config.toml
hidden_size = 192
num_key_value_heads = 6
norm = "layernorm"
positions = "learned"
init = "normal"
init_std_qkv = 0.0213
init_std_o = 0.00346
init_std_up = 0.0213
lr_head = 0.0068
max_grad_norm = 1.0
warmup_steps = 200
final_lr_fraction = 0.1
train_tokens = 368500000
MLP neurons of a small language model. Each row is named by its layer, matrix (up: input weights) and neuron, and shows model dimensions 64-159. Each number is 50 + 12 x the weight over its row's rms, rounded and kept within 0 to 99.
Before each neuron's rows, "fires in" lists the words (lower case) most often at its 100 highest values on Wikipedia text that the model never trained on. A number after a token or word is its count.

fires in: "university" 30, "states" 24, "southern" 9, "college" 6, "family" 5, "northern" 4
L7.up413:70 47 33 53 49 43 60 51 55 39 41 80 46 48 44 44 47 59 35 55 50 68 60 68 51 70 48 56 54 35 46 64 64 39 70 55 44 30 42 57 55 43 56 67 56 29 58 43 30 48 48 40 47 54 45 51 72 54 32 48 52 51 78 65 72 87 51 65 51 49 43 27 41 43 62 54 59 51 56 58 37 42 34 52 67 65 68 45 47 48 63 66 51 30 55 33

fires in: "from" 99
L2.up336:44 50 49 70 47 58 43 25 49 45 60 56 48 43 85 37 48 39 43 48 62 63 39 24 46 51 53 65 36 67 73 39 64 47 46 60 40 51 39 29 56 57 61 63 42 58 63 39 40 63 77 39 53 68 51 54 33 48 41 50 45 30 55 55 56 51 32 42 36 59 64 44 48 47 49 39 35 48 28 58 33 59 61 74 58 10 50 54 48 57 46 54 54 45 53 49

fires in: "to" 26, "microbiologist" 11, "law" 7, "chicago" 4, "honors" 4
L9.up63:59 65 49 71 29 43 58 50 37 43 74 59 50 49 34 58 49 30 43 22 48 57 37 47 55 57 51 39 48 58 63 26 39 56 38 41 52 43 46 87 74 45 68 45 48 35 48 42 66 59 46 69 56 44 36 65 65 85 58 50 55 43 46 38 52 76 55 52 39 52 51 44 61 53 64 52 33 58 29 62 58 54 34 48 53 69 46 56 47 40 33 41 53 41 60 82

fires in: "had" 38, "has" 15, "is" 9, "ottawa" 7, "are" 5, "were" 4
L8.up644:43 82 42 25 50 40 63 72 34 42 61 61 76 40 56 27 47 59 29 51 38 66 56 64 45 47 69 49 47 61 70 76 61 33 52 59 70 28 53 48 66 84 52 38 50 68 39 56 54 50 47 51 39 41 57 43 30 57 41 22 43 59 36 50 64 44 33 47 63 39 40 48 64 53 58 46 56 54 58 39 72 37 60 34 32 46 39 55 57 34 65 51 48 38 54 70

fires in: "with" 30, "on" 9, "are" 7, "and" 6
L14.up609:33 47 24 67 24 50 68 50 63 63 56 32 52 38 40 48 52 44 56 63 48 66 54 48 44 48 61 53 65 47 48 39 44 47 44 56 44 55 50 65 37 57 40 78 55 47 46 54 42 48 47 59 58 47 48 45 43 45 38 57 59 33 52 49 54 58 50 19 27 50 67 55 62 41 62 39 40 42 62 53 54 49 53 56 45 52 35 58 50 63 47 49 59 52 52 60

fires in: "a" 77, "of" 11
L14.up323:67 50 57 50 56 52 33 48 54 50 46 51 58 33 67 28 52 40 59 55 55 31 41 38 38 67 72 37 49 38 40 49 57 46 50 51 55 53 55 66 38 49 76 57 62 84 31 40 39 52 66 21 39 64 42 60 44 67 34 57 55 57 74 46 68 43 49 45 50 74 45 47 59 50 55 63 53 59 52 43 41 68 48 59 41 62 55 38 59 64 57 30 52 53 52 38

fires in: "had" 40, "have" 21, "after" 14, "has" 11, "having" 8
L4.up225:72 63 67 25 60 44 65 49 47 58 72 53 47 37 36 41 71 34 58 31 32 51 45 48 43 54 82 61 56 54 72 30 53 59 54 37 64 53 41 59 67 74 38 71 56 61 46 40 38 49 54 72 50 49 56 47 49 40 31 48 53 43 36 43 33 58 50 55 33 51 32 44 45 34 56 61 35 54 60 34 56 63 38 37 42 32 34 50 51 47 36 59 62 74 69 50

fires in: "to" 38, "first" 21, "on" 12, "of" 10, "building" 5, "among" 4
L4.up61:59 55 47 34 44 62 47 63 66 29 36 35 61 78 33 51 47 34 69 67 44 47 58 58 53 67 36 48 46 60 38 54 37 63 47 45 47 48 44 48 41 51 49 42 58 66 68 54 61 21 52 56 74 38 46 64 32 54 45 56 66 38 54 45 47 36 38 55 69 58 43 27 46 43 48 51 41 27 46 37 70 75 70 48 63 67 46 67 34 78 54 42 52 43 48 37

fires in: "that" 27, "wrote" 12, "to" 9, "as" 5, "described" 4
L10.up701:48 42 55 44 57 46 47 32 74 53 45 51 48 54 30 49 41 49 54 52 49 52 34 76 41 28 69 58 38 56 53 49 61 65 54 51 48 47 57 35 61 35 43 60 51 66 43 53 62 35 66 74 51 45 60 56 67 71 58 35 42 53 37 52 59 29 57 59 42 56 37 53 59 54 30 48 59 64 37 51 66 68 46 62 58 42 51 67 42 39 45 52 41 48 46 72

fires in: "was" 34, "name" 9, "remained" 8, "been" 7
L3.up673:76 52 55 69 62 63 38 56 58 34 58 57 60 44 37 65 54 52 47 41 60 53 59 52 54 46 57 55 46 58 49 65 60 50 60 51 54 42 44 41 57 50 54 49 47 45 74 39 41 48 42 57 51 51 43 39 66 68 37 42 40 46 45 68 36 67 67 51 52 32 32 38 42 34 55 36 64 67 30 60 71 51 67 51 52 40 48 58 32 42 43 63 30 40 45 20

fires in: "a" 91
L6.up386:69 45 71 87 55 40 48 46 44 48 31 62 55 64 41 43 60 38 34 43 36 51 53 51 56 73 65 38 44 49 39 57 40 33 62 49 52 52 46 47 56 53 65 59 48 57 58 60 43 59 66 31 39 48 57 54 76 50 47 34 34 47 29 40 52 46 33 50 49 53 70 54 59 50 57 41 57 32 57 34 60 45 44 69 71 61 56 41 26 56 47 39 47 67 58 65

fires in: "a" 54
L6.up303:62 36 41 44 75 55 73 51 56 52 67 41 37 30 59 42 56 48 32 38 41 47 62 51 39 63 49 45 62 60 40 52 34 41 65 48 68 33 55 47 45 55 47 60 53 67 48 32 53 57 63 41 41 77 56 47 56 34 29 30 24 46 56 25 38 36 61 43 43 40 55 31 43 45 38 48 53 69 45 44 51 75 49 66 42 48 67 31 58 45 54 52 46 46 40 36

fires in: "is" 28, "was" 19, "not" 15, "been" 8, "were" 4, "are" 4
L14.up374:21 34 60 52 67 56 41 57 72 65 67 42 51 52 46 66 43 59 84 28 67 64 36 59 29 51 64 41 64 44 85 58 62 58 47 63 41 51 62 53 31 52 49 51 59 54 32 38 44 53 54 34 32 36 63 55 43 47 51 53 33 46 68 50 50 60 61 65 57 56 40 79 50 78 42 58 37 47 50 51 51 61 60 49 59 52 32 47 63 62 51 41 38 27 22 49

fires in: "a" 77
L12.up478:18 39 48 58 52 47 40 38 53 43 35 71 43 63 63 53 41 48 44 59 54 59 48 49 48 55 46 43 39 58 46 47 53 25 40 49 61 53 49 45 50 50 53 71 46 54 55 55 38 35 51 35 37 58 34 66 44 47 64 40 53 53 37 50 56 46 38 43 42 59 58 47 68 44 49 66 56 42 47 56 74 52 64 64 84 49 58 50 62 43 46 41 52 44 48 39

fires in: "been" 46, "was" 27, "be" 10, "being" 5, "then" 4
L3.up89:47 53 59 69 65 64 35 56 72 43 76 70 52 44 47 35 52 54 55 28 45 38 52 55 42 57 49 54 64 58 66 42 50 35 45 48 54 59 46 53 55 40 70 54 62 54 30 40 42 33 81 37 50 53 67 75 45 60 53 52 55 50 33 51 31 42 49 71 54 43 47 35 61 49 38 43 54 46 62 43 43 55 53 36 32 36 60 39 39 60 55 46 49 71 40 59

fires in: "more" 31, "some" 8, "several" 7, "preceded" 4
L12.up759:41 54 35 57 52 33 64 44 61 38 40 45 36 42 52 44 49 62 58 56 43 51 60 37 38 35 36 58 38 58 53 74 76 44 58 30 60 59 42 44 16 59 60 44 72 45 56 73 48 57 57 65 55 46 52 55 38 53 49 49 40 40 44 44 60 42 55 20 55 44 69 46 46 42 46 40 57 57 60 53 64 42 26 60 64 58 47 71 52 50 45 28 33 38 41 45

fires in: "there" 29, "professor" 9, "well" 7, "include" 6, "included" 5, "high" 5
L2.up146:67 67 44 58 52 45 34 49 54 32 53 58 47 49 61 32 54 23 65 35 51 63 51 51 54 67 45 56 55 40 43 61 62 54 49 37 37 67 59 34 71 55 56 41 51 72 25 42 66 56 59 69 34 41 45 55 46 74 55 54 35 57 40 71 73 68 33 67 48 47 50 71 44 34 44 31 63 43 53 58 43 47 47 51 41 43 58 49 36 61 37 53 50 39 44 42

fires in: "the" 33, "and" 12, "or" 9, "s" 6, "determined" 4
L10.up708:62 64 53 71 48 61 42 43 27 47 53 59 50 33 37 42 34 64 35 58 50 50 53 30 41 46 52 65 38 47 45 43 58 50 46 67 38 48 44 62 43 64 31 45 59 46 58 56 43 62 53 46 52 63 41 75 28 44 71 48 50 47 72 37 90 51 44 37 67 62 48 37 49 53 29 69 50 51 60 42 67 69 42 52 40 36 48 44 50 32 47 57 41 50 65 60

fires in: "first" 32, "one" 11, "an" 8, "a" 7, "only" 6
L14.up65:38 41 40 52 55 42 48 51 43 42 44 31 66 27 64 22 59 39 42 62 63 24 31 55 52 46 71 48 76 52 47 62 62 38 66 49 56 46 48 75 32 56 37 79 49 62 36 42 52 43 63 47 50 56 56 46 56 44 58 82 36 70 55 48 44 52 44 54 54 47 34 47 58 26 69 46 52 42 60 45 68 55 43 64 59 40 67 37 42 44 71 34 33 52 35 58

fires in: "he" 26, "have" 23, "has" 16, "it" 8, "are" 7, "were" 6
L6.up560:56 79 54 60 42 48 75 60 45 44 32 55 67 52 48 41 49 36 57 45 66 60 62 51 33 57 68 41 35 50 47 65 45 34 32 59 60 28 38 20 39 59 35 55 61 60 71 43 62 45 45 27 47 37 31 43 55 32 27 43 18 47 37 31 64 58 38 55 49 68 40 54 40 65 54 42 44 50 39 55 49 67 50 33 37 58 54 36 45 67 65 48 42 72 67 60

fires in: "or" 49, "known" 14, "than" 11, "so" 6, "well" 6, "a" 4
L10.up112:40 57 59 41 55 46 48 41 41 37 47 56 49 49 56 64 33 54 37 48 53 39 49 40 60 59 75 65 49 52 58 73 50 57 60 36 63 69 46 24 19 36 40 50 56 46 40 59 49 38 30 43 26 50 36 62 63 64 57 55 42 39 44 52 59 59 56 46 52 33 32 42 54 47 61 58 58 39 60 54 60 67 62 49 67 26 56 58 28 68 49 53 33 47 74 25

fires in: "at" 62, "accompanied" 4, "anthropology" 4
L16.up245:47 31 44 37 69 47 36 57 27 48 62 53 61 61 71 69 53 50 39 43 34 44 41 54 51 36 26 42 69 64 58 36 54 54 63 49 51 62 56 35 48 44 59 66 48 73 52 57 57 52 66 51 56 45 59 40 26 79 61 67 58 63 20 33 54 51 70 43 60 52 49 48 49 48 66 34 53 32 55 65 46 48 43 62 53 50 53 41 37 66 61 59 47 57 49 38

fires in: "an" 42, "ferencváros" 8, "means" 5
L10.up219:59 71 33 49 59 51 58 82 31 34 46 39 57 48 28 62 35 42 45 61 48 33 56 49 51 64 82 47 54 42 59 69 61 38 49 69 58 49 46 43 45 52 41 39 36 49 45 69 57 57 43 42 49 39 46 41 63 37 48 33 44 44 67 36 61 39 43 33 58 66 50 42 34 53 40 64 38 64 56 52 48 50 43 54 33 51 66 57 62 61 52 30 37 48 70 51

fires in: "been" 38, "were" 30, "be" 21, "was" 8
L2.up153:62 73 64 65 55 64 34 50 59 50 82 63 54 55 32 64 44 58 56 34 36 52 53 49 53 52 58 31 48 48 62 53 58 33 66 48 57 46 56 45 46 44 48 57 42 57 49 46 31 43 72 41 45 47 53 40 70 46 58 45 59 54 60 56 70 47 36 46 57 49 48 63 43 48 61 46 51 63 55 46 50 61 65 54 26 27 66 64 36 51 56 48 23 50 30 58

fires in: "and" 19, "american" 10, "or" 8, "other" 6, "some" 5, "more" 5
L14.up546:49 53 42 46 41 46 61 68 54 61 41 67 43 40 42 55 31 73 44 62 45 42 65 46 50 45 51 40 65 57 52 46 69 30 51 36 40 38 35 42 54 46 30 60 55 41 49 31 51 50 46 76 55 72 50 41 47 56 57 50 39 46 76 58 73 37 54 20 51 66 61 55 46 28 57 57 39 52 60 50 56 46 50 52 57 73 29 56 44 48 63 49 38 54 70 48

fires in: "a" 48, "designed" 5, "zone" 4, "as" 4, "featured" 4
L14.up695:33 44 47 57 44 43 40 52 41 54 44 38 24 64 61 71 46 68 37 49 58 58 51 56 47 58 57 47 47 61 45 31 51 59 49 56 64 36 57 22 53 49 41 55 57 58 61 54 30 48 54 57 40 54 48 43 60 72 49 67 63 45 61 49 37 59 51 45 59 60 75 28 53 68 55 37 25 16 69 57 43 32 62 39 67 48 38 37 39 52 52 43 42 54 38 53

fires in: "college" 23, "school" 17, "university" 9, "postgraduate" 4, "graduated" 4, "election" 4
L3.up491:26 37 31 57 65 46 62 35 47 56 43 47 45 43 53 32 37 51 58 18 59 45 49 51 73 52 17 71 64 32 68 56 32 49 70 51 54 47 55 33 36 42 25 44 68 45 61 63 41 70 66 58 25 71 50 60 49 36 56 60 40 48 56 57 44 65 58 65 46 44 39 40 63 41 65 63 60 64 59 42 52 45 42 37 42 43 53 56 55 45 53 59 61 47 67 57

fires in: "and" 50, "stadium" 9, "radio" 6, "location" 4, "city" 4
L3.up137:74 31 37 56 54 47 41 57 61 55 49 58 62 52 58 36 58 36 44 47 48 46 43 32 47 46 75 43 50 67 35 45 54 46 60 65 18 45 50 38 51 59 51 47 46 72 50 42 59 36 51 58 62 32 42 54 48 39 41 61 39 53 80 52 65 49 47 74 34 59 53 43 44 32 58 34 56 57 58 28 80 68 66 55 48 63 57 37 40 62 46 67 69 53 59 38

fires in: "have" 17, "had" 16, "has" 13, "appearances" 6, "received" 5, "eventually" 5
L9.up20:42 53 44 45 49 76 51 49 48 51 41 78 58 58 60 50 52 47 63 59 51 57 31 54 73 31 45 48 69 53 34 42 43 49 53 52 66 50 32 68 51 51 38 59 54 70 35 50 48 48 79 48 42 52 54 62 50 39 42 27 62 55 36 46 39 65 41 43 37 54 35 56 35 58 36 21 68 45 64 38 55 35 45 27 71 37 40 48 60 42 48 45 46 35 67 66

fires in: "at" 22, "radio" 11, "a" 10, "that" 9, "stadium" 7
L4.up693:40 66 36 41 50 52 43 41 45 35 26 68 56 56 46 46 58 50 39 26 41 35 48 29 49 52 54 53 33 74 58 50 45 44 47 55 24 30 49 54 48 80 73 63 64 66 52 56 64 77 68 47 56 45 37 37 56 50 56 61 49 50 49 51 44 68 58 65 61 40 66 25 53 26 53 32 45 54 39 51 47 54 69 65 42 41 46 52 41 51 43 61 50 56 57 57

fires in: "film" 12, "player" 9, "season" 9, "football" 9, "episode" 8, "films" 7
L2.up392:68 39 43 54 41 39 76 50 24 38 50 53 34 59 38 50 75 51 48 79 43 44 64 43 68 45 73 32 51 43 28 46 49 44 43 38 59 54 55 51 66 46 56 64 61 66 43 42 32 54 38 36 54 26 51 53 44 37 72 48 47 45 70 42 40 60 46 50 61 64 28 60 49 56 59 54 62 52 43 56 34 55 31 62 28 56 39 67 59 57 56 61 47 19 57 46

fires in: "was" 29, "is" 22, "had" 10
L15.up90:55 62 27 52 51 59 52 62 40 53 71 53 55 47 45 53 62 73 55 47 64 52 35 51 29 39 50 33 42 40 70 46 59 47 52 47 73 37 58 63 44 42 45 34 63 47 50 64 31 50 64 47 52 29 48 36 46 62 37 35 48 68 59 31 31 58 45 28 47 34 37 45 45 58 56 31 60 53 56 55 49 60 54 53 46 32 44 56 86 66 59 52 37 52 50 40

fires in: "at" 84, "of" 5
L8.up42:54 71 69 40 53 38 51 53 31 57 35 66 54 60 36 33 58 53 49 36 52 43 34 38 48 56 56 36 62 54 39 35 40 42 44 58 48 72 54 48 41 35 48 66 66 66 29 54 49 43 60 46 54 46 74 50 41 59 43 55 43 50 49 55 40 71 49 59 30 50 56 35 52 37 55 54 47 48 54 59 32 55 76 67 56 35 42 43 23 37 41 70 34 46 44 56

fires in: "the" 38, "player" 13, "football" 6, "played" 4, "playing" 4
L2.up181:59 46 73 45 79 34 53 44 37 53 43 56 62 45 38 66 54 41 56 62 47 33 51 65 41 48 45 42 70 52 44 39 49 44 44 58 42 56 64 74 65 71 62 48 56 55 54 50 45 24 53 35 55 45 55 53 47 31 57 64 47 57 47 64 80 46 55 37 47 52 50 39 68 41 50 47 55 60 56 52 49 49 22 71 17 52 66 41 52 55 36 76 64 47 64 55

fires in: "also" 20, "and" 15, "has" 14, "have" 14, "had" 10, "to" 7
L4.up150:59 61 78 41 52 50 53 44 37 49 71 49 34 61 32 57 44 31 63 41 60 54 55 38 46 59 89 28 37 58 54 43 53 48 59 33 54 38 45 64 35 61 33 56 61 40 51 55 66 56 69 67 57 60 45 42 47 39 44 42 61 40 64 29 57 54 35 50 42 47 42 19 64 60 48 37 50 32 42 56 52 71 41 31 54 46 46 51 52 64 49 34 32 64 51 45

fires in: "school" 23, "studies" 12, "university" 10, "college" 8, "academy" 7, "students" 6
L4.up543:56 26 40 52 53 31 68 27 47 47 55 67 34 59 56 42 16 44 58 44 48 49 62 49 64 48 49 65 56 43 53 48 57 53 50 76 34 50 65 54 44 28 53 58 61 69 50 49 59 69 51 39 18 56 73 56 45 29 62 49 60 59 46 47 62 62 57 49 41 54 38 45 56 44 65 64 66 46 39 50 37 44 58 48 36 39 69 55 46 65 59 49 51 53 67 49

fires in: "is" 12, "was" 11, "his" 9, "has" 7, "serving" 6, "served" 5
L10.up354:51 53 46 43 35 48 52 56 40 72 42 74 55 51 27 56 30 40 78 34 60 66 39 46 35 53 47 62 50 24 39 47 48 46 40 39 45 44 42 60 29 46 36 56 42 47 52 58 51 69 59 48 40 44 35 62 54 47 36 40 64 75 57 43 48 64 42 49 49 30 48 54 37 53 57 47 31 60 70 64 34 57 47 37 45 63 33 52 58 64 52 32 54 75 52 68

fires in: "of" 19, "to" 13, "considered" 8, "from" 7, "into" 5
L14.up625:55 54 55 58 64 40 36 37 56 41 25 34 44 32 45 47 41 37 33 58 53 78 52 60 40 33 59 46 50 40 71 34 53 50 57 17 53 43 64 55 52 41 45 77 68 44 34 39 31 48 73 47 49 53 69 26 38 59 55 54 42 47 43 55 54 59 50 41 30 41 39 62 57 59 50 42 50 63 51 53 42 68 55 68 52 32 64 53 44 44 57 38 53 54 58 44

fires in: "of" 22, "under" 12, "upon" 11, "with" 9, "to" 7, "over" 6
L7.up391:46 77 60 66 34 41 56 47 68 46 71 41 57 49 47 70 56 42 45 48 52 59 25 41 69 75 51 40 47 56 36 49 24 53 49 77 47 50 40 49 46 63 60 48 56 44 40 42 57 41 65 53 48 54 54 78 28 48 56 67 48 44 30 52 61 56 65 48 44 52 51 49 43 44 59 70 55 48 32 34 34 48 61 37 43 42 53 56 35 60 38 48 31 43 52 32

fires in: "under" 17, "first" 14, "with" 10, "states" 6, "population" 5, "victory" 5
L2.up189:41 51 46 35 58 59 47 41 60 30 55 18 64 47 55 60 58 57 68 46 41 47 46 45 55 61 64 65 40 53 58 36 24 62 42 33 59 50 38 62 51 76 54 54 72 60 55 48 47 67 73 18 71 54 63 62 60 32 36 65 45 60 40 57 61 35 57 52 60 41 54 60 65 57 63 58 41 68 46 44 75 44 83 56 57 42 63 42 50 38 30 59 20 43 54 46

fires in: "also" 29, "initially" 6, "particularly" 6, "often" 5, "still" 4
L4.up595:65 49 49 53 54 40 50 40 49 43 71 54 71 60 50 61 45 48 52 43 43 68 28 45 56 54 35 46 64 74 52 53 44 41 55 34 57 38 26 47 33 49 41 37 63 52 49 50 61 49 59 24 32 29 66 47 33 32 47 47 77 21 33 83 64 65 59 37 47 45 53 41 38 35 42 49 46 44 50 55 57 66 29 25 53 42 38 54 53 51 60 36 53 67 49 60

fires in: "a" 18, "american" 17, "lexical" 7, "an" 6, "on" 5
L4.up161:55 63 34 48 42 36 48 38 53 15 42 48 35 36 68 45 34 68 67 50 59 57 51 42 44 55 49 48 37 32 57 25 46 62 23 32 42 38 49 51 60 49 44 51 55 49 55 39 51 43 47 35 63 34 51 56 48 62 54 51 38 46 43 36 53 60 26 57 69 39 48 40 65 48 63 22 48 60 31 51 47 56 51 50 58 64 55 52 47 53 37 45 29 56 55 55

fires in: "had" 36, "has" 24, "division" 18, "have" 8
L7.up656:41 76 44 34 48 32 56 63 53 47 52 51 54 72 44 31 46 57 47 41 45 36 51 32 36 40 62 36 49 82 56 72 59 43 60 80 68 57 46 44 28 41 46 34 46 49 58 52 54 65 47 66 49 49 31 34 43 47 50 41 23 75 59 41 41 51 44 46 62 39 48 57 59 53 44 56 45 54 61 43 50 38 68 43 57 26 55 64 45 53 76 64 54 55 67 41

fires in: "national" 33, "world" 27, "american" 10, "new" 7, "european" 4
L3.up141:43 45 33 51 55 60 34 49 42 34 61 41 36 69 55 55 40 63 55 58 47 48 51 27 49 58 63 64 51 41 67 60 59 40 62 49 42 56 52 69 43 66 55 30 64 60 56 68 43 39 43 42 55 58 36 44 56 47 60 62 50 60 60 72 49 40 44 53 67 34 41 65 54 48 39 69 45 68 41 63 34 61 49 51 51 61 60 60 24 50 57 65 62 25 46 49

fires in: "has" 22, "had" 18, "with" 8, "have" 6, "and" 5, "chiefdom" 5
L10.up335:36 55 50 42 38 37 46 55 61 81 44 80 83 55 64 40 69 45 50 51 37 65 58 27 48 52 78 60 32 63 42 43 54 41 33 56 41 43 42 39 49 54 60 53 66 59 45 35 52 62 61 40 46 39 61 35 36 27 45 33 69 52 43 38 59 62 30 27 21 64 52 38 53 46 49 69 55 54 38 51 73 56 45 55 44 41 45 71 56 68 39 38 61 50 47 46

fires in: "by" 32, "history" 11, "system" 10, "that" 8, "career" 7, "championship" 4
L6.up337:52 36 52 50 61 59 52 46 47 36 54 76 60 53 35 36 58 46 47 49 51 79 42 48 55 50 56 65 37 22 54 45 45 56 49 74 46 54 79 44 36 45 33 46 32 53 61 47 69 52 54 13 45 49 72 41 47 53 59 76 34 51 61 48 52 52 38 55 59 53 38 69 47 68 49 64 59 48 49 20 47 59 52 63 70 49 66 62 42 42 41 52 44 40 53 43

fires in: "by" 19, "and" 18, "or" 13, "with" 13, "a" 12, "to" 4
L9.up231:25 45 48 62 39 58 62 32 50 44 61 46 53 33 26 66 46 68 33 54 49 67 34 54 52 63 47 62 33 56 73 55 44 37 36 76 56 55 42 52 77 33 35 67 88 42 66 61 52 77 53 52 61 53 55 43 44 44 52 51 59 67 49 34 31 47 45 38 61 51 44 52 64 47 48 52 53 42 53 53 46 41 47 65 58 47 66 54 60 56 33 29 50 56 51 43

fires in: "to" 88
L14.up664:53 58 73 66 58 23 42 35 71 32 63 60 31 39 46 65 53 54 39 41 59 65 25 54 51 49 41 56 51 66 42 55 62 44 40 76 36 33 63 47 57 42 72 42 56 36 46 60 62 36 62 37 47 55 67 49 52 56 48 41 61 48 33 46 36 51 59 37 43 51 45 54 45 28 40 46 35 35 33 48 56 56 43 48 33 41 43 71 47 32 53 47 43 50 53 63

fires in: "of" 56, "considered" 9
L8.up24:51 49 42 45 42 67 54 44 62 33 79 46 69 46 38 66 53 62 77 53 46 40 60 63 53 49 55 55 31 55 46 58 41 35 42 31 28 45 49 45 52 47 68 53 67 49 69 67 41 37 68 35 68 44 47 44 54 51 67 35 63 27 67 39 50 54 69 46 52 64 61 63 44 58 62 56 58 48 56 46 39 55 49 53 28 52 53 61 44 37 49 40 48 48 62 49

fires in: "not" 20, "well" 11, "still" 10, "also" 9
L8.up578:63 33 64 61 53 54 47 44 64 29 52 49 41 50 50 61 55 45 55 21 80 49 51 36 58 33 57 58 51 48 44 45 50 50 59 53 55 42 59 49 46 72 60 42 53 67 52 26 60 47 62 66 83 51 51 63 35 40 33 62 81 29 52 55 47 49 43 48 39 51 53 34 52 43 36 54 47 35 54 44 33 84 39 45 35 39 51 74 30 44 67 55 53 53 52 49

fires in: "is" 34, "has" 8, "born" 4, "leaves" 4
L12.up314:58 46 57 46 48 46 36 63 52 39 61 62 65 61 47 55 60 50 47 40 45 56 48 57 32 60 46 66 56 43 53 37 47 51 66 55 73 27 53 46 44 76 40 52 44 68 40 45 38 60 57 41 59 41 62 51 36 44 36 64 57 54 49 39 38 66 48 45 41 52 49 59 57 55 41 48 32 44 50 62 40 57 54 24 36 38 77 50 43 49 25 47 43 67 73 61

fires in: "and" 34, "or" 15, "century" 10, "life" 7
L10.up410:56 69 45 62 49 60 51 46 56 37 40 56 72 37 44 44 49 48 38 47 54 67 47 51 69 45 54 45 33 64 42 49 58 53 68 42 47 49 43 61 35 37 49 56 66 75 55 61 56 40 60 53 27 48 76 58 38 26 48 40 49 37 45 44 46 64 36 67 45 51 29 51 70 50 40 31 64 32 33 36 38 68 35 49 39 42 54 39 33 48 53 30 33 44 53 73

fires in: "university" 17, "studies" 15, "institute" 14, "college" 8, "committee" 7
L2.up171:38 42 58 43 44 53 66 67 48 42 58 50 73 58 46 42 49 40 35 31 53 50 35 44 65 43 46 49 55 67 68 49 44 42 68 64 19 67 48 54 57 59 44 54 55 69 22 69 52 38 57 46 41 53 73 58 53 62 37 76 46 56 58 44 44 71 51 56 34 38 67 44 54 46 41 49 61 53 55 35 56 41 53 46 57 58 58 58 71 66 50 49 56 54 47 48

fires in: "born" 23, "of" 21, "early" 17, "started" 9
L7.up715:52 65 52 47 62 58 49 37 48 52 49 67 63 41 67 58 57 31 35 14 54 59 56 46 53 60 57 76 42 63 47 53 57 51 44 36 52 48 48 67 58 33 50 59 62 68 66 52 60 46 69 49 54 53 13 56 40 60 49 55 63 29 33 32 55 64 74 57 42 31 56 29 59 60 36 51 36 81 46 20 32 42 54 62 30 28 61 44 49 41 45 26 39 68 40 46

fires in: "to" 63, "of" 17
L8.up285:67 48 39 53 60 67 43 55 62 42 68 55 55 27 52 77 48 56 44 55 71 39 49 68 34 61 61 47 54 52 52 48 53 46 58 38 57 45 45 48 31 30 70 41 44 75 41 49 44 47 62 60 57 43 64 45 62 63 48 37 62 36 58 43 34 50 51 51 50 36 49 64 59 57 36 48 56 63 39 42 47 38 27 56 36 41 48 57 35 46 44 65 33 31 22 43

fires in: "school" 14, "city" 12, "university" 12, "education" 10, "college" 4, "two" 4
L4.up41:37 65 48 54 64 56 49 60 43 49 48 65 42 47 51 53 56 40 73 41 40 73 52 46 68 54 45 80 41 74 62 64 37 43 46 53 45 32 45 71 49 50 54 47 57 51 63 47 39 52 51 55 70 71 50 41 64 55 54 52 48 68 38 41 62 62 36 71 08 52 26 69 37 64 55 41 51 56 56 31 57 49 38 50 66 47 52 37 57 40 55 43 48 36 61 33

fires in: "a" 78
L14.up16:53 25 46 58 39 43 75 35 56 53 46 37 42 48 35 13 36 69 49 58 74 58 53 58 49 61 59 51 41 69 40 48 36 41 52 38 55 33 58 56 49 43 61 39 59 37 36 52 40 52 41 53 62 42 36 57 48 54 48 41 50 53 39 36 45 53 40 49 61 46 56 71 56 43 35 44 59 51 38 52 65 42 50 74 80 38 41 46 65 53 37 50 43 57 39 40

fires in: "of" 34, "little" 10, "connecticut" 6, "either" 5
L9.up190:47 43 52 29 67 44 79 50 45 46 74 52 59 45 51 37 41 53 59 49 53 36 43 66 51 63 45 43 48 33 48 52 58 56 48 55 42 51 53 44 53 56 47 45 45 51 48 65 25 50 62 51 32 63 43 49 51 40 52 45 43 45 48 43 43 49 45 62 47 50 31 77 46 42 34 56 37 69 47 55 57 65 41 58 29 45 70 38 43 44 52 60 54 40 76 58

fires in: "used" 16, "with" 14, "made" 9, "meaning" 6, "means" 6, "meet" 5
L8.up485:58 59 54 65 73 55 48 42 18 34 55 54 68 56 31 43 50 31 54 41 54 51 50 35 65 74 70 70 38 35 43 33 32 61 51 44 43 44 49 49 47 46 18 39 39 53 44 53 56 49 38 57 35 67 66 78 59 69 50 39 38 50 29 43 46 54 46 56 66 68 40 43 67 34 50 41 41 46 45 62 53 64 49 34 39 50 64 67 47 43 58 39 61 60 53 45